Weights of a small transformer language model.
Training: a variant of Adam for these matrices, 259M tokens, 7914 steps.
MLP neurons of a small language model. Each row is named by its layer, matrix (up: input weights) and neuron, and shows model dimensions 0-191. Each number is 500 + 40 x the weight over its row's rms, rounded and kept within 0 to 999. Numbers have three digits each.
Before each neuron's rows, "fires on" lists the tokens most often at its 100 highest values on Wikipedia text that the model never trained on. A number after a token or word is its count.

fires on: "ro" 24, " born" 13, " from" 7, "born" 5, " v" 5
L3.up488:538490433458517474486540516546457556446437509480491374507545453510498554457546533476487513469524555487553519463535451501495493428527478509472517482482529485495574503508482553436435551542457518506501520470549499482524506507505543462475510534536540481447541500532446512513500491489518476483482494480539524505572520491460546510422562487580478537498466481491439484605536494496624491457496487502528481498504427494442570459481535473513529464479430441585513480597477536545519543479561538504483504556494484552419451511507459443511530474549490397495460571425525498581511462504520534486

fires on: "ell" 32, " born" 21, " appear" 13, " from" 11, " feat" 6
L2.up110:496466474486534497456507476519496540487503478498495509488485533486534589501535583495490499417494513509528473493499482510529550476533507520432504478477369478525478466579536491503489532508420520456473526500511499498486651552515471539500470500463476517518516463508548472477501500487505533418510456536506559529548535510508519487543497494531545466509511499465463495514527458493515481633477654514475509513559511378485514521512511508538485487509441475506400480594463500506533476490532551455502481494473500520532400483514490482488503493424470592500524450520521493391529418517539476493

fires on: " m" 17, "a" 9, " s" 8, "z" 7, "ae" 5, "c" 5
L4.up464:548486500480421481532488484528512559421421453544500481450461499494472514454513516478480505451500557510497468415449471423535462537541502535424532508563470470553574488496510548502415525534498552533558504541503462496524588517510487484445537470554551480496496519542430494510514477551518448458499500552484537461478502463489506452417558495542501481524512531513504515577549572484508549450485508477502492510469484569486520458504567513415534354481497491596472516513511507566411482531529491515548505491526484543474532451515534563446541464500522433530516552447422484515518543451495534513

fires on: "ro" 17, "ic" 12, "ather" 8, "est" 8, "et" 7, " and" 6
L9.up705:484518490502400494477500452456539566514496482419525484497524558482497465522529542466462509457473518488456529469398482519506533480481530530487588568555458472506530508482509500504448469418468492545514552413572508502512509443450486455477477516480552549419560511493530518507537539471494525488513513476491541477501544493470521530428501514536475449535482516490487550478513481459613515558480524489590412523465514523516572421565512504518522483527476483524417423501538509471584476496493511492559462492531505440599545600481477541526481529415472423521560468512459519556521491518482465500

fires on: " the" 21, "ly" 18, "th" 6, " a" 6, " second" 6
L4.up503:453514592486538504536526426442502477510523458460518449544513441472460473509546519479440518445515445470457506517501491574489436442481492501468527515560463435459484523456552495483522509508512490505509441440434500501568502514494529515495483516560538533555543500519458549509533497492536557557459541608484509498542523476502450489511462433408580501516512517507504505549468518461504517449498528432539537513492565513497482539515443501474503473500561479563492519417509410519453466548541534455440450543532468436531479398514461449602493562517529466471500477436463485418508543427506495554

fires on: " |" 29, "er" 13, "por" 9, "ian" 6, "ers" 5, " along" 5
L6.up352:532505457498490515495488402468474479475518482447486524471489463480445569529601501518470461536517478494555546498532489384481530533502495483560460520496523474424488520549468563529503467490504514537472436510489500485503493439517489462519554536470499554498525478560461462508536501563534512530479552482511514531552470578453484553505504472441502439437486474483477544507584546477533491463535449529521501487601589507430501559446452529559400465488541554485546489554491514469488445453529511504503476571513494548550506530437501566524572598427571499462454458473477479440477510503458509551

fires on: "echn" 17, " histor" 16, "istor" 14, "adem" 13, "ient" 12, "olog" 11
L4.up753:518476528533487525460511466488480485455483500506533460506511482517497592538506484479459540531520503476426507487517518484502488472527475560520519511486455485425525524480580543433545532481518478492459496443546451565629581527531545428456476495477565462489545499567473452525538466497503566474511413463519410594482475497478525548483524497515496457524461448519538485436456537499567581407483463509480544527597496462488572466464543538541523444438502502496533578553488431501555510526572526465531454486557497472474439508544523556472514525494481503483494492501438474508422478458461459482

fires on: "," 73, " the" 20
L4.up120:548539509418487559512502512439487567508526516509480585556465465515594488571567486488468532478546465475478462446524488574544420540464491543397533541526480514519483455546509586406444531542492526544504521445449487503497546450543483504490502488511534498451517467547445498528546508451507543450488500489563531480556543569438503502491478443404512532485458560492553505495493534466462498453524533475549485477472501468475543491455495540462527479512465441517451463491534534489427514536465467417527428486508470473515443487451500532526574569532542448483485491421477473403499503491533537495

fires on: " September" 17, "at" 17, " August" 16, " All" 9, " Lab" 4
L2.up244:498529507509530513439451495449470495510572508465506437477491472529498477499548513574501522481538463481496487481471448539512492465514487489539505563533496507444414478481515494471517579524520504497447466499543495510495604535531446552488484532508486462466535537536437437500500564511543624443514400560467480539499374540443534563555510480395521486449456477507531455471502500510497489548489520527503428495535499485496521475509462541555547474536473519458489544475519487603559488534459482455470512539504475489499511512513418530620538557473596478503510505515467468439482461473559452527

fires on: "se" 21, "d" 19, "ing" 8, "le" 7
L9.up169:506528487470443510530493436435551513513468510478539461488465467563585488435462478453504518503523508460493500519484439536525492535525476472515499452529505450497442494488492480560525506570536540522496523523527490422453485514521485612453432488535547496498589539593494526542534494485487498461486566500487473531504535559533507500406541439550557510555498510511474535487444487493456582514505537524581448483540551533557502465534536538574472504432436510535490462469495483504432456447558493443471491442503510506557481532515433487568430513453493446490469545504514432417457531432541512583

fires on: " one" 17, " e" 10, " as" 9, " bre" 8, " non" 7
L6.up448:494517510507528565501563521503484409463525518455459552448459492449540481511453489498460506501501504458503439463487466460432572539470454548525545557506512452484470455483486409428439554578491594533522470470493474562478491540512516551529476537515568513547482501520502446513506489525519505546461584528476467537519494527495457525427549512529506513481431449382495464517474552456509525484472475522482492520481486484388514496553588571478526533525555433482517481500535465561549483600466530508498443493523423448552495472517526467502487527419490494481527505512452509495479499477544609507

fires on: "ot" 19, "ag" 18, "ak" 10, "an" 9, " r" 7, "as" 5
L9.up305:508521546546469549490489510484505465499484470502450521514472544532480530609496554504508550472487524493482495492423484517523508524452497509603535478511537529453552528474584518439519405481462481521573498487558468527472449410473421514479452559455455535465436461522502502464531505584497546465493502576477497506454538478499560488480450506495503488473420511450529568524510541536448462481510544406524587462477471470426556565527533516515418465438495497531487446503458449484544457530491570492519472556444468444487492551532593562514554527466511469492523442494533552498485493515550505503

fires on: "ict" 11, "est" 11, "areer" 9, "arly" 8, " and" 6, "ilitary" 5
L6.up681:576531495457459522486449504519527590495445497509563489488541470481530484560527564530489497516504533571491533471477504470546479462533529444440522553480490506509541479496520549469466473550456424486495561429477493442548453546531505521470512510550484470494544501544561467546539505504561556484494488517441512540466558485457501505459492505569484462402483493573554479408489479490485497467449455474451489451454464467541475534482578565458484460472439478462499508534510477525557533465496563452576492523529527514509435572481466449538532485434390412523568466509480467473493495534480609486

fires on: " ass" 12, "ed" 11, " became" 10, " at" 10, " played" 7
L6.up336:550601461492521481472473506484489519473519395490535468507529496485555537554524540508486572507503513460455508505549467510531453514457472498453536487563410441407492517451501417477549539412445561517493512489496483521518517427466544472451512452504512485476528511502467499560535494510500558478519481540580471492399482502421480575531528456547474474538484501472490478587507513476535545541473473483507504526450513489484551422502523500519569506464514585522459448435493484542482409486538514500487456555591455467504506483504500579509484497543597513568485548485507476492533587451502518531

fires on: " " 28, " $" 18, " w" 10, "-" 9, "$" 6
L9.up196:477473538420561566472548529586534467523515513461424441520471475534489491580472525504498496550514384486474542465476504555467518412504450525494498613442554493460556522467610454492518498539494459593503466463458467474454500514527455549511440492524516543466505402478459453488542544535520517531505473460524529536532507482503398492449563511573465498476515493485481456431481516507553442530495507539536484462525505466489482553501499490531509518464514572558558503441525489533511457571559443529489562499536504459504533529479565517523483566510501479490513576519453492467486549482485488523

fires on: " stud" 28, " describ" 10, "ay" 10, " Stud" 6, "ow" 6
L6.up394:490483490506514496538461451465490524529497482502400526572548464482508510504528511431467598533499530412435475437504493515540526548491551490501563531518491536513432526523537488496498472479444521573581486494526461493559501464488451512449575502447530527508441432498497505527537561458537522491505499454520498508460519478543530490562480506506491448431517417485525520535513504489495545484496434516642450454499447524487502458464515516515522498494460550563393460381426467579470472436513490447483458552513453513510568482480536519480523524501509525500423486472468541437488497490586512493

fires on: ":" 47, "-" 18, " -" 10, " by" 6, ")" 6
L4.up725:588503462525484522500509472559494602503477520520539486449486535545478553449456529471487537469502518476521463399404489468519579447448477511436519447550502513457459490465505450539455518472516472484429533478550454558531460448501554573408534571506517533462570534455476534537517502577508539521527462490444464476534528501499490557473614509548494496486474507442491501520579458445541481488488491455463491451508553496496418485516538498554545526486494435505479527541446511465482423499524477494516536543541504495534470587408561520500563524501500500477540519518504510429476454477523556482

fires on: "qu" 34, "d" 27, "n" 9, "om" 8, " to" 7
L9.up378:588503537496421539464531492508484557491503501524489503536479524465484471462527492515472510529515473502509471502559444444516510443528426514486530479565478490451476436533495500476469430483487594516484537457553491482452542505502478463533532476459590509550485532475434494518544517565476438495525531457459493486496519537525537492526497449505454452489487460496509407525483580530558536492457494541510472491542480417511604397456463561532579488524532536547548415500385525438464480510465475454492524500454519464515535520534489473425511496533638503420530479471489488465500541551527506487

fires on: " play" 18, " appear" 14, "com" 13, " comp" 11, ")" 9, "urr" 8
L3.up540:507471509448488498462481535487497480506520511486495470518485498506531490523391553540438509505487462516494508521547470468593509514541515445441486495480490504499494586452533493493576484564520474524428447515549496525483515548483500583479491505435490479505453514468566440509506508520551511483570478508419546538455507500481488474522508553468508464551440516510475526537468484501487466521433500444456475509471437511583525561453562411542494578522477536457427582519404505442516499518525464527450449546482498512367468545524507389526495462505486487470476476577572549503510471479514409492

fires on: " H" 32, " " 23, " bl" 7, " f" 5, " W" 5
L6.up281:556550491504460511458508510553481520503480512513464516554470515521448497469547483492515511423538406471514484404534461521516465532495479497484472502643408434522384511466574444557426544530553505517480446516456474518540471524492508576501537529473472443521545549503508473541516541515500498481503469483476427491471446534516524441411520475514511529477538507514493472544545502516546557472441537483485496437473470523495446468532476501508465513547478506568533446495530429525498464458504497575477451535512484492565457509389516568498511500474507486484444474517500513472470516497616512596

fires on: " de" 25, "-" 14, " took" 8, " De" 8, "'" 8, " Mc" 8
L6.up529:515527466408537515541453471471483580588577553500507473598507475551533585477513572480456527419530482543425536513524474494516507536448477453464506550508412435467433487564502460538465568528504499506491464526492490479540574482510492521509429463527503498437535513562504519507526529474526527415502472526467528481559422534533527547441489454495477507484538444473467458517527547482482527502468553471526457487558512522472468544497436483483550514450505441538553461401485531576524552498473537443441464516496458454512507515461516456587475496513566529503470478447461444463491488520526487535

fires on: "=" 19, "ced" 17, "aint" 12, " appear" 8, "irth" 6, " born" 6
L2.up105:499461573474524494453479511454505509409536496505543396497498506500510557531470562498493496446484507520485488506492505569516541502519488429498478473473558471539488465578504556428484546503499532504378538511485502508483525528450486611495449469482474502546534495463538505453514491501519562430503485506502532527625513497489522507518506522547537412505500488463437513516534478488415477560464559507473522516567477498509504501517577459642452482507465484488409524418475511488507516465553416442470536534520514512430480519513538424505501482473518468507461461527588512447536493533543510498

fires on: " and" 45, "ly" 24, "b" 13, " which" 4
L3.up544:547492570496495493474515437447491531417555457519533464481494521491475602516516513508499490477551460503439567422464504454515418516515458508445478501482479505535516523461531498442453465506428488541469491448478506489524523474504465450470476497615513566438526472500548518466497574478599521456501498462496486522518519466515520556473532508508528464471491478480499543504567543419524546476519545478576493485556650475429571429564540560495541485448435457546513468506483490498536499472542505482496474501485479516558548486459442559527500552501506448483565559481459475480457533502510419506

fires on: "c" 20, " ac" 17, "p" 11, "ic" 11, "du" 5, "/" 4
L9.up221:474464513428534533509466499451476546586488503419414476423438481508469507521527472485470499464515445540534497534457518508531464499516509483547493418465535452476551470501554531533448501581543479500435463484583475498462555497498515578500500537463614586472548534465521494519532462574483504476478526468479525586482477520396430523469519456557524504485510491541486490434513548480522531503510553431457444463472570547519489464486536464512474537476462451525541466549457486554451500513467514543552534515476474480496531506440481454508543452425492477528535525429524458569504469529511537584

fires on: " of" 20, "te" 9, "ional" 8, "ated" 8, "ed" 5, "iginal" 4
L3.up552:526515528449501485478496470408478586582461473502428417495511482485462482503508510530522518473504451445453549525483502456490500418566515487483472514529430508433503477521502483476451448510469548595575496501384503503492435508535549490493539514557526576442493508549475447509496491511508539424557554449503506593578590545503472444531521462471555528502510502504463485509530557523443520479553534515511489532530575541492474429516491483613471524467517455561513459520468454427508459523492534485489454536501520461524560519512524464510472568508515473453463510558455493498507542468431528523

fires on: " of" 22, "ine" 10, "ation" 9, "ical" 6, " and" 5
L9.up287:574516541570475481513572448498423485448514466511496487483516457520502560458553449525450519512515540476540480485566426492503591596564486492431526548489558489530480413522501508478434562505500555483498560501480495520571551544561477470465495439548488485491495526623486490515537464432548593447510518538561474508561481460478485561462471449438518518454469435478490517527538533484516494520534511517474488510475460485464539512479497451486446464497473437544477522556504521550536490458514558492549522567491475459547419569476449480503501471478479540465497556476423469505517442505532525443

fires on: "H" 21, " and" 10, "F" 9, "D" 7, "," 5, "ific" 5
L6.up725:461509575493548509484475481521465482461507498512508571548501514517537462570525446539479558539534516500473422476545444538501505525551485540429483492458504419515504547520498513603495543569627503533571563539473467531515496503498523481497480487458554534516509460583424486538514466470506496508444442539454544526477495562536501456495526384517515524493467549446485415473505512503523509541481521515503493519506509493516557512504505487457575496482480448574453521461443484528453519477500436409462451476515500470568448524457585478492502428504489463538537496478429423457433482502579502496

fires on: " G" 27, "g" 9, " ac" 6, " under" 5, " at" 4, "ent" 4
L6.up383:484504476568517527452478500502488512498479547538466491505515507490524456455493503462502511564509451482460451437466521526455523514516442480544485419549423530482484467462543479461513498485564598528411476495507474517559479483535541496478490557556494551472498463587425475522528514575463535578490437570502383474504432507419504545539567518535474475539479471510473454444496568462509469467514518461504449496586522518452603476543549576510516509545523494467494524541521432499484488491525511461533445477427525402521471398515500544554516480488478519535497530539456476551538538496508516516

fires on: " dis" 20, "ec" 12, " Rec" 10, "arn" 7, "gr" 7, " rece" 6
L6.up494:518496509408435514419452469558505547489522517453446427473411543481549557478526518531513466459502486479542537520527515492491504531521455578570475523476510515526550487518473507529524432497441461475509512484544486501523467456566588548476535635539559531444495483508481506504526558502526475495562451446549480518480496494438479516497534515463466402495480420489479519450456496495497537544520484443475418512568535488499544480527525468549462545473459572489523436545459440584580477434500487553491467493440486497477573519501451449593485479485522491478482539503509438457522497497509505533

fires on: "lement" 18, " including" 17, " such" 9, "own" 8, " by" 8, "ajor" 7
L2.up756:510539492488464500522476540517500440506486503448506407557508469500450507533497459509490513551506434510447442494487532497540474500551501516536483509548518524466498496398513525532530462509610545556484526493489511564502554484439531554498517507435533465497470517448453436528506495550474552492491495563455502484512475481450483456498524508429527409521467438485459472508501575493441454505462412454482507503520502490535507497471527440525483517499618563505492488427456433491446507463606507514486508567539504489459508544450509426581516482549527564446382414483477524550529543493474544516

fires on: " serv" 15, " expl" 11, "et" 10, "ut" 9, " compet" 8, "hen" 7
L6.up351:576488570424490510458510494394498440530516485444479469486478501498449561551610496516503453538510536518549551467441523475469519372452550535537518510542531532443537468513533559498480550514496532543552506462524484521487553397411534512430497485514519517515475430547437424479512565503592516460551429457463500526487567495529466489484536511562517488515480440470566509491517506497482484512495491486477460526523492489543547552459491522529503461509516552461503521530471523448438487489477528539502459573554475502532447545484450458506538514536396565487469515501428510488508489457501474538

fires on: " de" 22, " ass" 19, " inv" 17, "'" 10, " det" 8, " att" 6
L6.up231:496516525507497478504490483496486566538577501479453509498459477610555501411430562461509532467524470543524566497571531496510457457417530522453524438586457504454471512456602541542469534473507487459488407503473481519466554453501550502525535491548549494556579545510536504511532487451500484549512469581511543509499537551518508430448498470491489469492474508471495457474514574443510541528444461529525480457494477477446453462439479470590553516531515449495542520528459539585561461481419474478451498497513450526436470504492517547477561523577495537462485455485434488483507504468524513560

fires on: " s" 21, " sc" 9, "ap" 9, "ip" 6, "S" 5, "um" 5
L6.up365:543491488519510529368441499528496575521489440554513426495485471540479518577515516566465580489500517407487489503426421470502504544472484516523535565501484465485469486570489435510436537508427471511508539483493478519475523470524450464526495505520520555464516511490437497477549546463496643541469506450527534521438428483487527486532548528450510436509469479449506510528520516480466557536499450446517459470508553506485464464493588524511525489508495551512454474603566521572593485556525478450478366465493470495497456486488479482487495556522500505466542477532501460504486485516524488508

fires on: "ph" 21, "est" 20, "ital" 10, "ion" 9, "t" 5, "r" 5
L6.up120:588590534476502500486484462440495565463455512440518484534505476485505522531544506451500458482496446544496457475430517494553500575484477507476549520577538494498439453502501517516477526572565458504440499447497482422518442445567471513445495523497482491525525444507517509533526509494530487478532457548450571512511452541471527566437521491478494510475448499527491547468560482468534502388488518538470455416482519480529490557554589501520460474464465489511491521390467380553519506527519526478562523458498492455540497483481454538475557477462454492555572533455512471414509579473456542496

fires on: "born" 20, "ed" 15, "ing" 12, " of" 6
L4.up477:576498519484460469468471479471488537516537473481432440497521469454581519544617476531488475494509448517436476442515514521517489486487477468483489450507504462475502523492552487579529503475457467481513460507474475475522503415504512495470596460547513573375513533485503507539541505471474544441569423498537527534544620534583521507480522484572540449490474446495468503506546538494513508473496514500528398458491502376530537441507517587491544470488542473590440476466535551488514444453530490553499522507542515518485457460503462518467500508560499514546463575526531483498516527472515545520

fires on: " en" 28, " det" 16, "et" 12, " att" 11, " long" 7
L6.up363:546499457560425501444447458541501515485514463498504428423537492481470555564467422501455512446509474491456524555492485541519505550433548508549503556527520490490525536490587411502454475544531461538498432482512481484446660486567530479517543505535544487473539523463488431495526570486487524467420491556479461545578521504487519493478507488517503413493441510438505476465525491467605479476514552516509489560495567503480453467484523532447475492481501418542460538424478516505552462556424474482451537494471466481520531525480482493561504528472527510450548565517480476467475521488536521541

fires on: " and" 37, "ions" 13, "ers" 10, "ments" 7, " (" 7, " |" 6
L4.up305:553568532560439511464398483529485475467506464436550473503474441519441571505489556482506479525512446488520513475505448439515508507524462522497533575500491495459499509439424588426512498518490556528552452534453511515494483491510516542455488606467487519546469490546513460521511521512519498483475450543545512569537500516464412542457514496461517525408445490510476460505544532459524486496457536535484522516507537480460475456460501554512526416497492408520466501549534507553541519492556456440477433532510518485547536471456440524556448527467564399573561511506550491552518558413468524497

fires on: " con" 61, " Con" 13, " rel" 11, " col" 7, " red" 6
L4.up203:541490531543498570496519482492506504473558539498494491518525465500507507453472491447473438482512497592541560491524536433565520468502546515453527590520438398530599450507508481479447547471530527516514473505517500488534478508508425483498515519557539503507466457426507524499534404501523493513483444494493600467467530524445477518467488460490504464423508531416558494529516518502606499521495550478538503453455532490500511547477524490473448442517506587567481496517534463516430477526544602524403511530473526463510509550411467489519519504507520539375562489431484471470503520484515463475

fires on: "ap" 36, "ak" 11, "ip" 8, "i" 8
L9.up552:464505434447556501576492534484491509492492472532495429506480521495539495612585543571476459526509493490558533471393472467495529508516493516468581561482496457507538497498540419469487429473486505537501507436479460524537564505485518500531444457515532598429519499410478472538539487483505560434498512488505628538493446486490510439389458534513534461453510493478516470516528439524522552535526445510540513493481546533431546520474511483490521505519488563510454437480503538477510488506522581478477446494564512514411516463457510547483494548477477443431440512435456513531497506497515496527

fires on: " in" 23, "ap" 14, "-" 14, "et" 6, "ann" 6, "em" 5
L9.up476:457567422519466498509445476473460520486538486481478513498501489450514550501519522524522484564529477510523495450397507498513473536542535471448509505515501485530529510455452553513537487501465462570549565419492483504457566426494503490535483537459518539461473478503479485606505507533495563528486430480492509539493510501491477561503574505508497425434468438453468607552487472546454492528507524439567411509607570520505510566433483476584592495428538519530489396528519477502485542498531460544540536537458494457484487551456505492542557499441517504471444535501499486478439480473550483516

fires on: " go" 12, " off" 12, " US" 7, " on" 7, " down" 7, " out" 5
L6.up73:552543540490535518465484474533491461470471441478501541502518542483518436511521488472495471491513451568493468503429417468461477526515480508510547476554466493558487562544594502432477543533543480552406484530463493498477466467565478526494499560511444557513569481527522461519518553526482549522519546498418471529547463503487482529533459481507588515411468460514500440487650453488423533484520511458422467525491505501451491529462530485569489560488563508497472437502517405589487486550480503480537406504510473445496538524500499503542464557516451514438424543521513498511514473499496479548

fires on: " l" 30, " f" 7, " al" 6, " d" 6, " h" 5
L9.up575:455541518496452610564471536433525532487542533498471488465488547473424553487517507537494469529510424566531517480546502447533473456510525557467481502505443470568446502477502519464516502541466543520455467463520492483480569465485558450550529540532550448523472494469561449474533512587471546461495442499490500513421501507449551496437522501490464454463474487463501477460506473475538589446466581425518441488508575506520478489454515448555452506517520505481494469501447449474474498483626587548508469494467463482443558496411512466579513468523525494522537496435495490496531551487494559577

fires on: " t" 31, " |" 24, " T" 8, " /" 5, " Year" 5, " m" 5
L6.up155:580517479433531506475510523517469534571493531486494472476481492525519554545509532455478526530520471482446553533455490542518553500543526446510533625486511499491531488518560527518475478443462470524578434478457438553501508440518592496468549515485508538502497423607521477535502457529593563515449509546551471547519495542466467514522563474464454473399472543454452488523536460479471502474496514523484474518494501423470497461424497490483497435484536414531380502499459424451494462455551584492482534565521504495521468518534528494552494532514514533433463526425477502473471515534487541479

fires on: "ing" 31, "et" 9, "ack" 9, "em" 5, " perform" 4
L9.up125:497596445455426511459498450502460582576575458523433471460489473411466475503476531459516508496519545486553508483379476459508531512556462511504525407565498540480417444469509516485463438467547505512511509480495451496497568523440521550428419554495524545526506488512503524535513501488508462529491512518537477566503483514448426580485489490583492489471490465506434538498522487480462539447516600460500543504532553548431519507480444492481466460459494491533537476527455538513523418516485536545524552488548524453562485528507466534510563525484537478527488581511513472508540536492577529534

fires on: "ot" 18, " was" 12, " run" 7, "00" 7, "ame" 7, " serv" 5
L9.up230:501462542459450506460463432494486477499421470426534506518508544466553513470497513477524533571498493517460580499478490455455590477499412488502482496487503548499527435552504504507522444560470541520418460466491476484463519483538524622518479496470493579486458473549523360483522567468601541497542460478497455567505463565481496465516470501530558473503429500528506590431508497511499509443535530450487453523563523517494466554530518471502520486484497587521502455441517496496498499502492435490497418606554408458520476509479505493529500445463537472502514491529465506529523449483467489513

fires on: "n" 22, "m" 17, "er" 9, "d" 8, " resp" 5, "f" 5
L9.up163:543524564400461519567522462494493558471530557481482484520426507542565521418486466473529508447516476537460498510538489517486508472578433529523477449444431388531448496523513469415540472525579497479510538518486470520557507493497518431534514493480545552510458477573527465543545557526481496482445511521494598484499440520583469447377519462525488518483505546472523543502440561468524487391497480512482485547467542430542528453506507514539523460491485544497516495508417555468508469451445470481504475519477504520505490555487462571492525438499546432539547460488514516494484516479550518515

fires on: " same" 22, " cre" 22, "ous" 10, "ced" 8
L2.up440:493507491493494494490516503373502539443491381507464520510500465509473532552467508490523501364497492495488451484498508545512477557507502545520483510530431517503484483283507532503553419546493525507429518494497504487495567494486517510500508512469508511493517510480513515493506494516480520449507502545491496462408503490474514450534496479519464421504512514581491490513494557501604468352494599495513546496558544480528491521495499506472519452500479483512477426534504492498486511521574574479491494484536510500421472483463476521526513501526513503505559492484457505383507466475517525491

fires on: " to" 26, "ed" 7, "le" 7, "er" 6, "ing" 6, "it" 6
L9.up623:487531504509478520506469462393527466524529498423490512474468550452539528537476509466493507485501488525561504504422513396564497512461501447509496485532481454489502439510484579489457441502498513497558532515482468492534494510478535531359472500515473479498563484575425498509535533593480508531523511484459507565470524584520584589526530439516495513472541483502465535523514431540544540537458508458454415490543498528484444505497573623519518511485435451495492506492524388451474487474453551438465496513484510454514487477486511503527486528561514462534491531539513478496539573446488425487

fires on: " Wh" 23, " House" 12, " W" 11, " Green" 9, " home" 8, " H" 5
L4.up93:467565505472485484580534512568505473432496551491475497506506561451520559572498473472477564448515494557443512375506512495496525501584514473485490485582484458527501520505543502526472523502525459530460438393482455467534502524502442448474509489468470473553524404483473439530534566523452427484545490473444489508472551514455524499502452516455550513427529506475478548503460505509472485527516541512566546469474426466546536471559483546446438522550443503541427454476459483525474460499459458457500447558550508429519534491426496596507562529485500479499479563486452498496450562513526510532

fires on: " at" 17, "born" 13, " born" 9, "orn" 8, "old" 8, "ed" 8
L6.up288:563510493467481464501546516511467491456487532475461464499515554503537481476596501467475507470529416466443505489476518534478490425502426471518512562488489458515563500501516420531410537560501478458498486480554495458520538458551590445429519477567504521431508463542448471504509526547566452490488460462547483472465513488451441514479449480571502508476499475429540456528462494527489589490536561502562514512481477414443533478506500527488610500483507507591508449437474553552501496513495473469497544491524470492514467493520596528472546547514513483472461522500500478564373477540558573525

fires on: " and" 25, " res" 8, " eff" 7, " part" 7, " sp" 6, " New" 5
L6.up459:575574546472494509429504515483503474443508547528526636496460517515464445538515480431466505495530515487481541521516415498529515584533456504522509559569417463545552478457532516491455496503489549511455558465435484529571525455523487455487488610515479525462529453466521520503506557518511540515483440481554571453451504525506499511508496496463523532527495497411489489534513519535572496513489524502499502426525488473502521488486572506456557478514416497442406439506516521516504433472494517419538536504571426495534453515470424542520495426484518453484551555462472440431505516528508519512

fires on: " qu" 21, " em" 15, " en" 10, " det" 8, " dem" 7, " tri" 7
L6.up559:529434521538506501385448476520503509449529453546567539426539567484485488500455491498465541483497492544524562498496486479558525546465477522521512503527495483525480531498510474501493521452478526513453464426548474563540554425540550431507544530514531572542521504469487429517538546529464459555549419521525477477554494527485596523480587552530462444520431457375541467527496511489506480457511487485485470512490536496490518558463502511476536549495489425524528396523447450527563518454468511521509468536540436442426547554476402501489480492523546566457546501544456508519499470518486479516

fires on: " of" 19, " No" 17, " |" 10, "o" 10, "ography" 8
L6.up330:510512413539541484470517480479529500486538407524562470495525496503550519606498499479490489542489420486535506486501501482517552412502461520473504519505486483414506501499530511465501491507430457562437498528545499566516450529485490526463506540483532532517576440556410490604526455541519558503466512468496558504533536479481514570450541417505544507501408571544507502486557536511458471498505443512526499484489468450484468543511519579541498480459517453565437469479553552538421466509581488436501497563531500481458476483473477517458524591462480430417434555443500504496508482474512467476

fires on: " and" 38, " Dep" 10, " Comm" 7
L4.up316:541476496460547523504511484550488461442514487555487611512505512530516512465442513459463492553520508542478437436497438480589495502483522484527522488577440502522542505564454465449479492551461569489490540489477502548574444554567418438425480494467494483535554451512532527545536524402506527581498508505436530446554512463493503504455556466493523504407494519505517508467501520503501507560531419498445478498494514459452534537477471522507466476498458462463489495484516466552594445524533526433563468502540486431552475490496448452520506521400423497466519487539394463504472511544524522499

fires on: " round" 24, " final" 10, "inal" 9, " won" 9, " Championship" 6, "als" 5
L4.up292:518457499475532510482452489419495448564496469438466476403532496453495495462475467503459430471517505546527575533514460513430476435469487504461511519588518505462504502509575473417518570501522538515489460504467465498554512523497491556518470477584523527487570490514434453542504469547528535526501553577463487508508514511480463616522514487421580613476486527542478527518476565517497515492489555492536539450507513464499497474484571562500514417514458506531469449400512533491506491530590413491416540535465486497432531423527451495499506495525492475521490516464496478491540559455508513519

fires on: " |" 60, " /" 8, " |\n" 7, "ack" 4, " " 4
L6.up85:538505502492493520476400526489508462532579515510509509459485501466443504526536526424482524457509439505504516457426479546449512515556565495504512502467530455507590495504516464412519514521541470487463491486524439514507509397459514463492545476483536517542536486644493482505541541529572566520438467539492573518480531523475505529537524521525506520524429473531551585569543515468546494417438541504570451441491494510456440515452450546505435456504539459497441496529554485532469490455503483473562506505565469549451545528524527459549520535387513501457476551427473457510518512502497496486

fires on: " by" 15, ":" 14, " on" 11, " born" 9, "ased" 7
L4.up687:528561504477535544521503425522493506484459544578510537460489484518470546502612501491483527503504465461467495508507521470569551496501462505460491479476460526412487500437536463498548474516593478564462532461509452572535502482470456491410558457510486500495550477522489486523529482529549550508543391490483473613572569633494455556479503516549499517442449495504500505447526479499526536497519482500528503483497475532467547511477475514566582509457484441599474500524444475486534476446443440400494514509505477481560479516494555523492542524543555538490423517470485499455456496437504475495

fires on: " e" 25, " pre" 14, " area" 11, " there" 10, " le" 8, " There" 8
L6.up672:514645469405497515490529457505481481506539462413451554566395523507484553517461507500520527481512467517443501470509424450516470528463511565480485486545522462485508481505437422496465472567530566540421461474515493509488465439565464549506494610509461489519477550489493446510515491460510500572561493470448515486492505483520466510455538464461592516432515476508452528460471560482529565478438553498536475549509520536474488508558549469528473493503541514501511475440447453497557467469511483556513489534528463491543574516468447460561504441499460602518514508529525486486516507505549552558

fires on: "olog" 19, " sing" 11, " art" 9, " compet" 8, " histor" 7, "s" 6
L6.up543:467461460497507535485478475523463507485557479474464423552535538521535547519452515528475478533516537455548502402501440430545476476555520526517508472474492438511501511475526566502508536523414517502490435535464492499531586556516445463435548466523545434545502485555442432517499506504530529461598478456463457538516543557484461486436523518614555498522482443443509490564440552471513548529527457527448490480521515477506492476506540508528483395492457520481566453461462458536458429489590520501429407541534490551538498466500484477500497571584493461535471506537524525521473481505523494535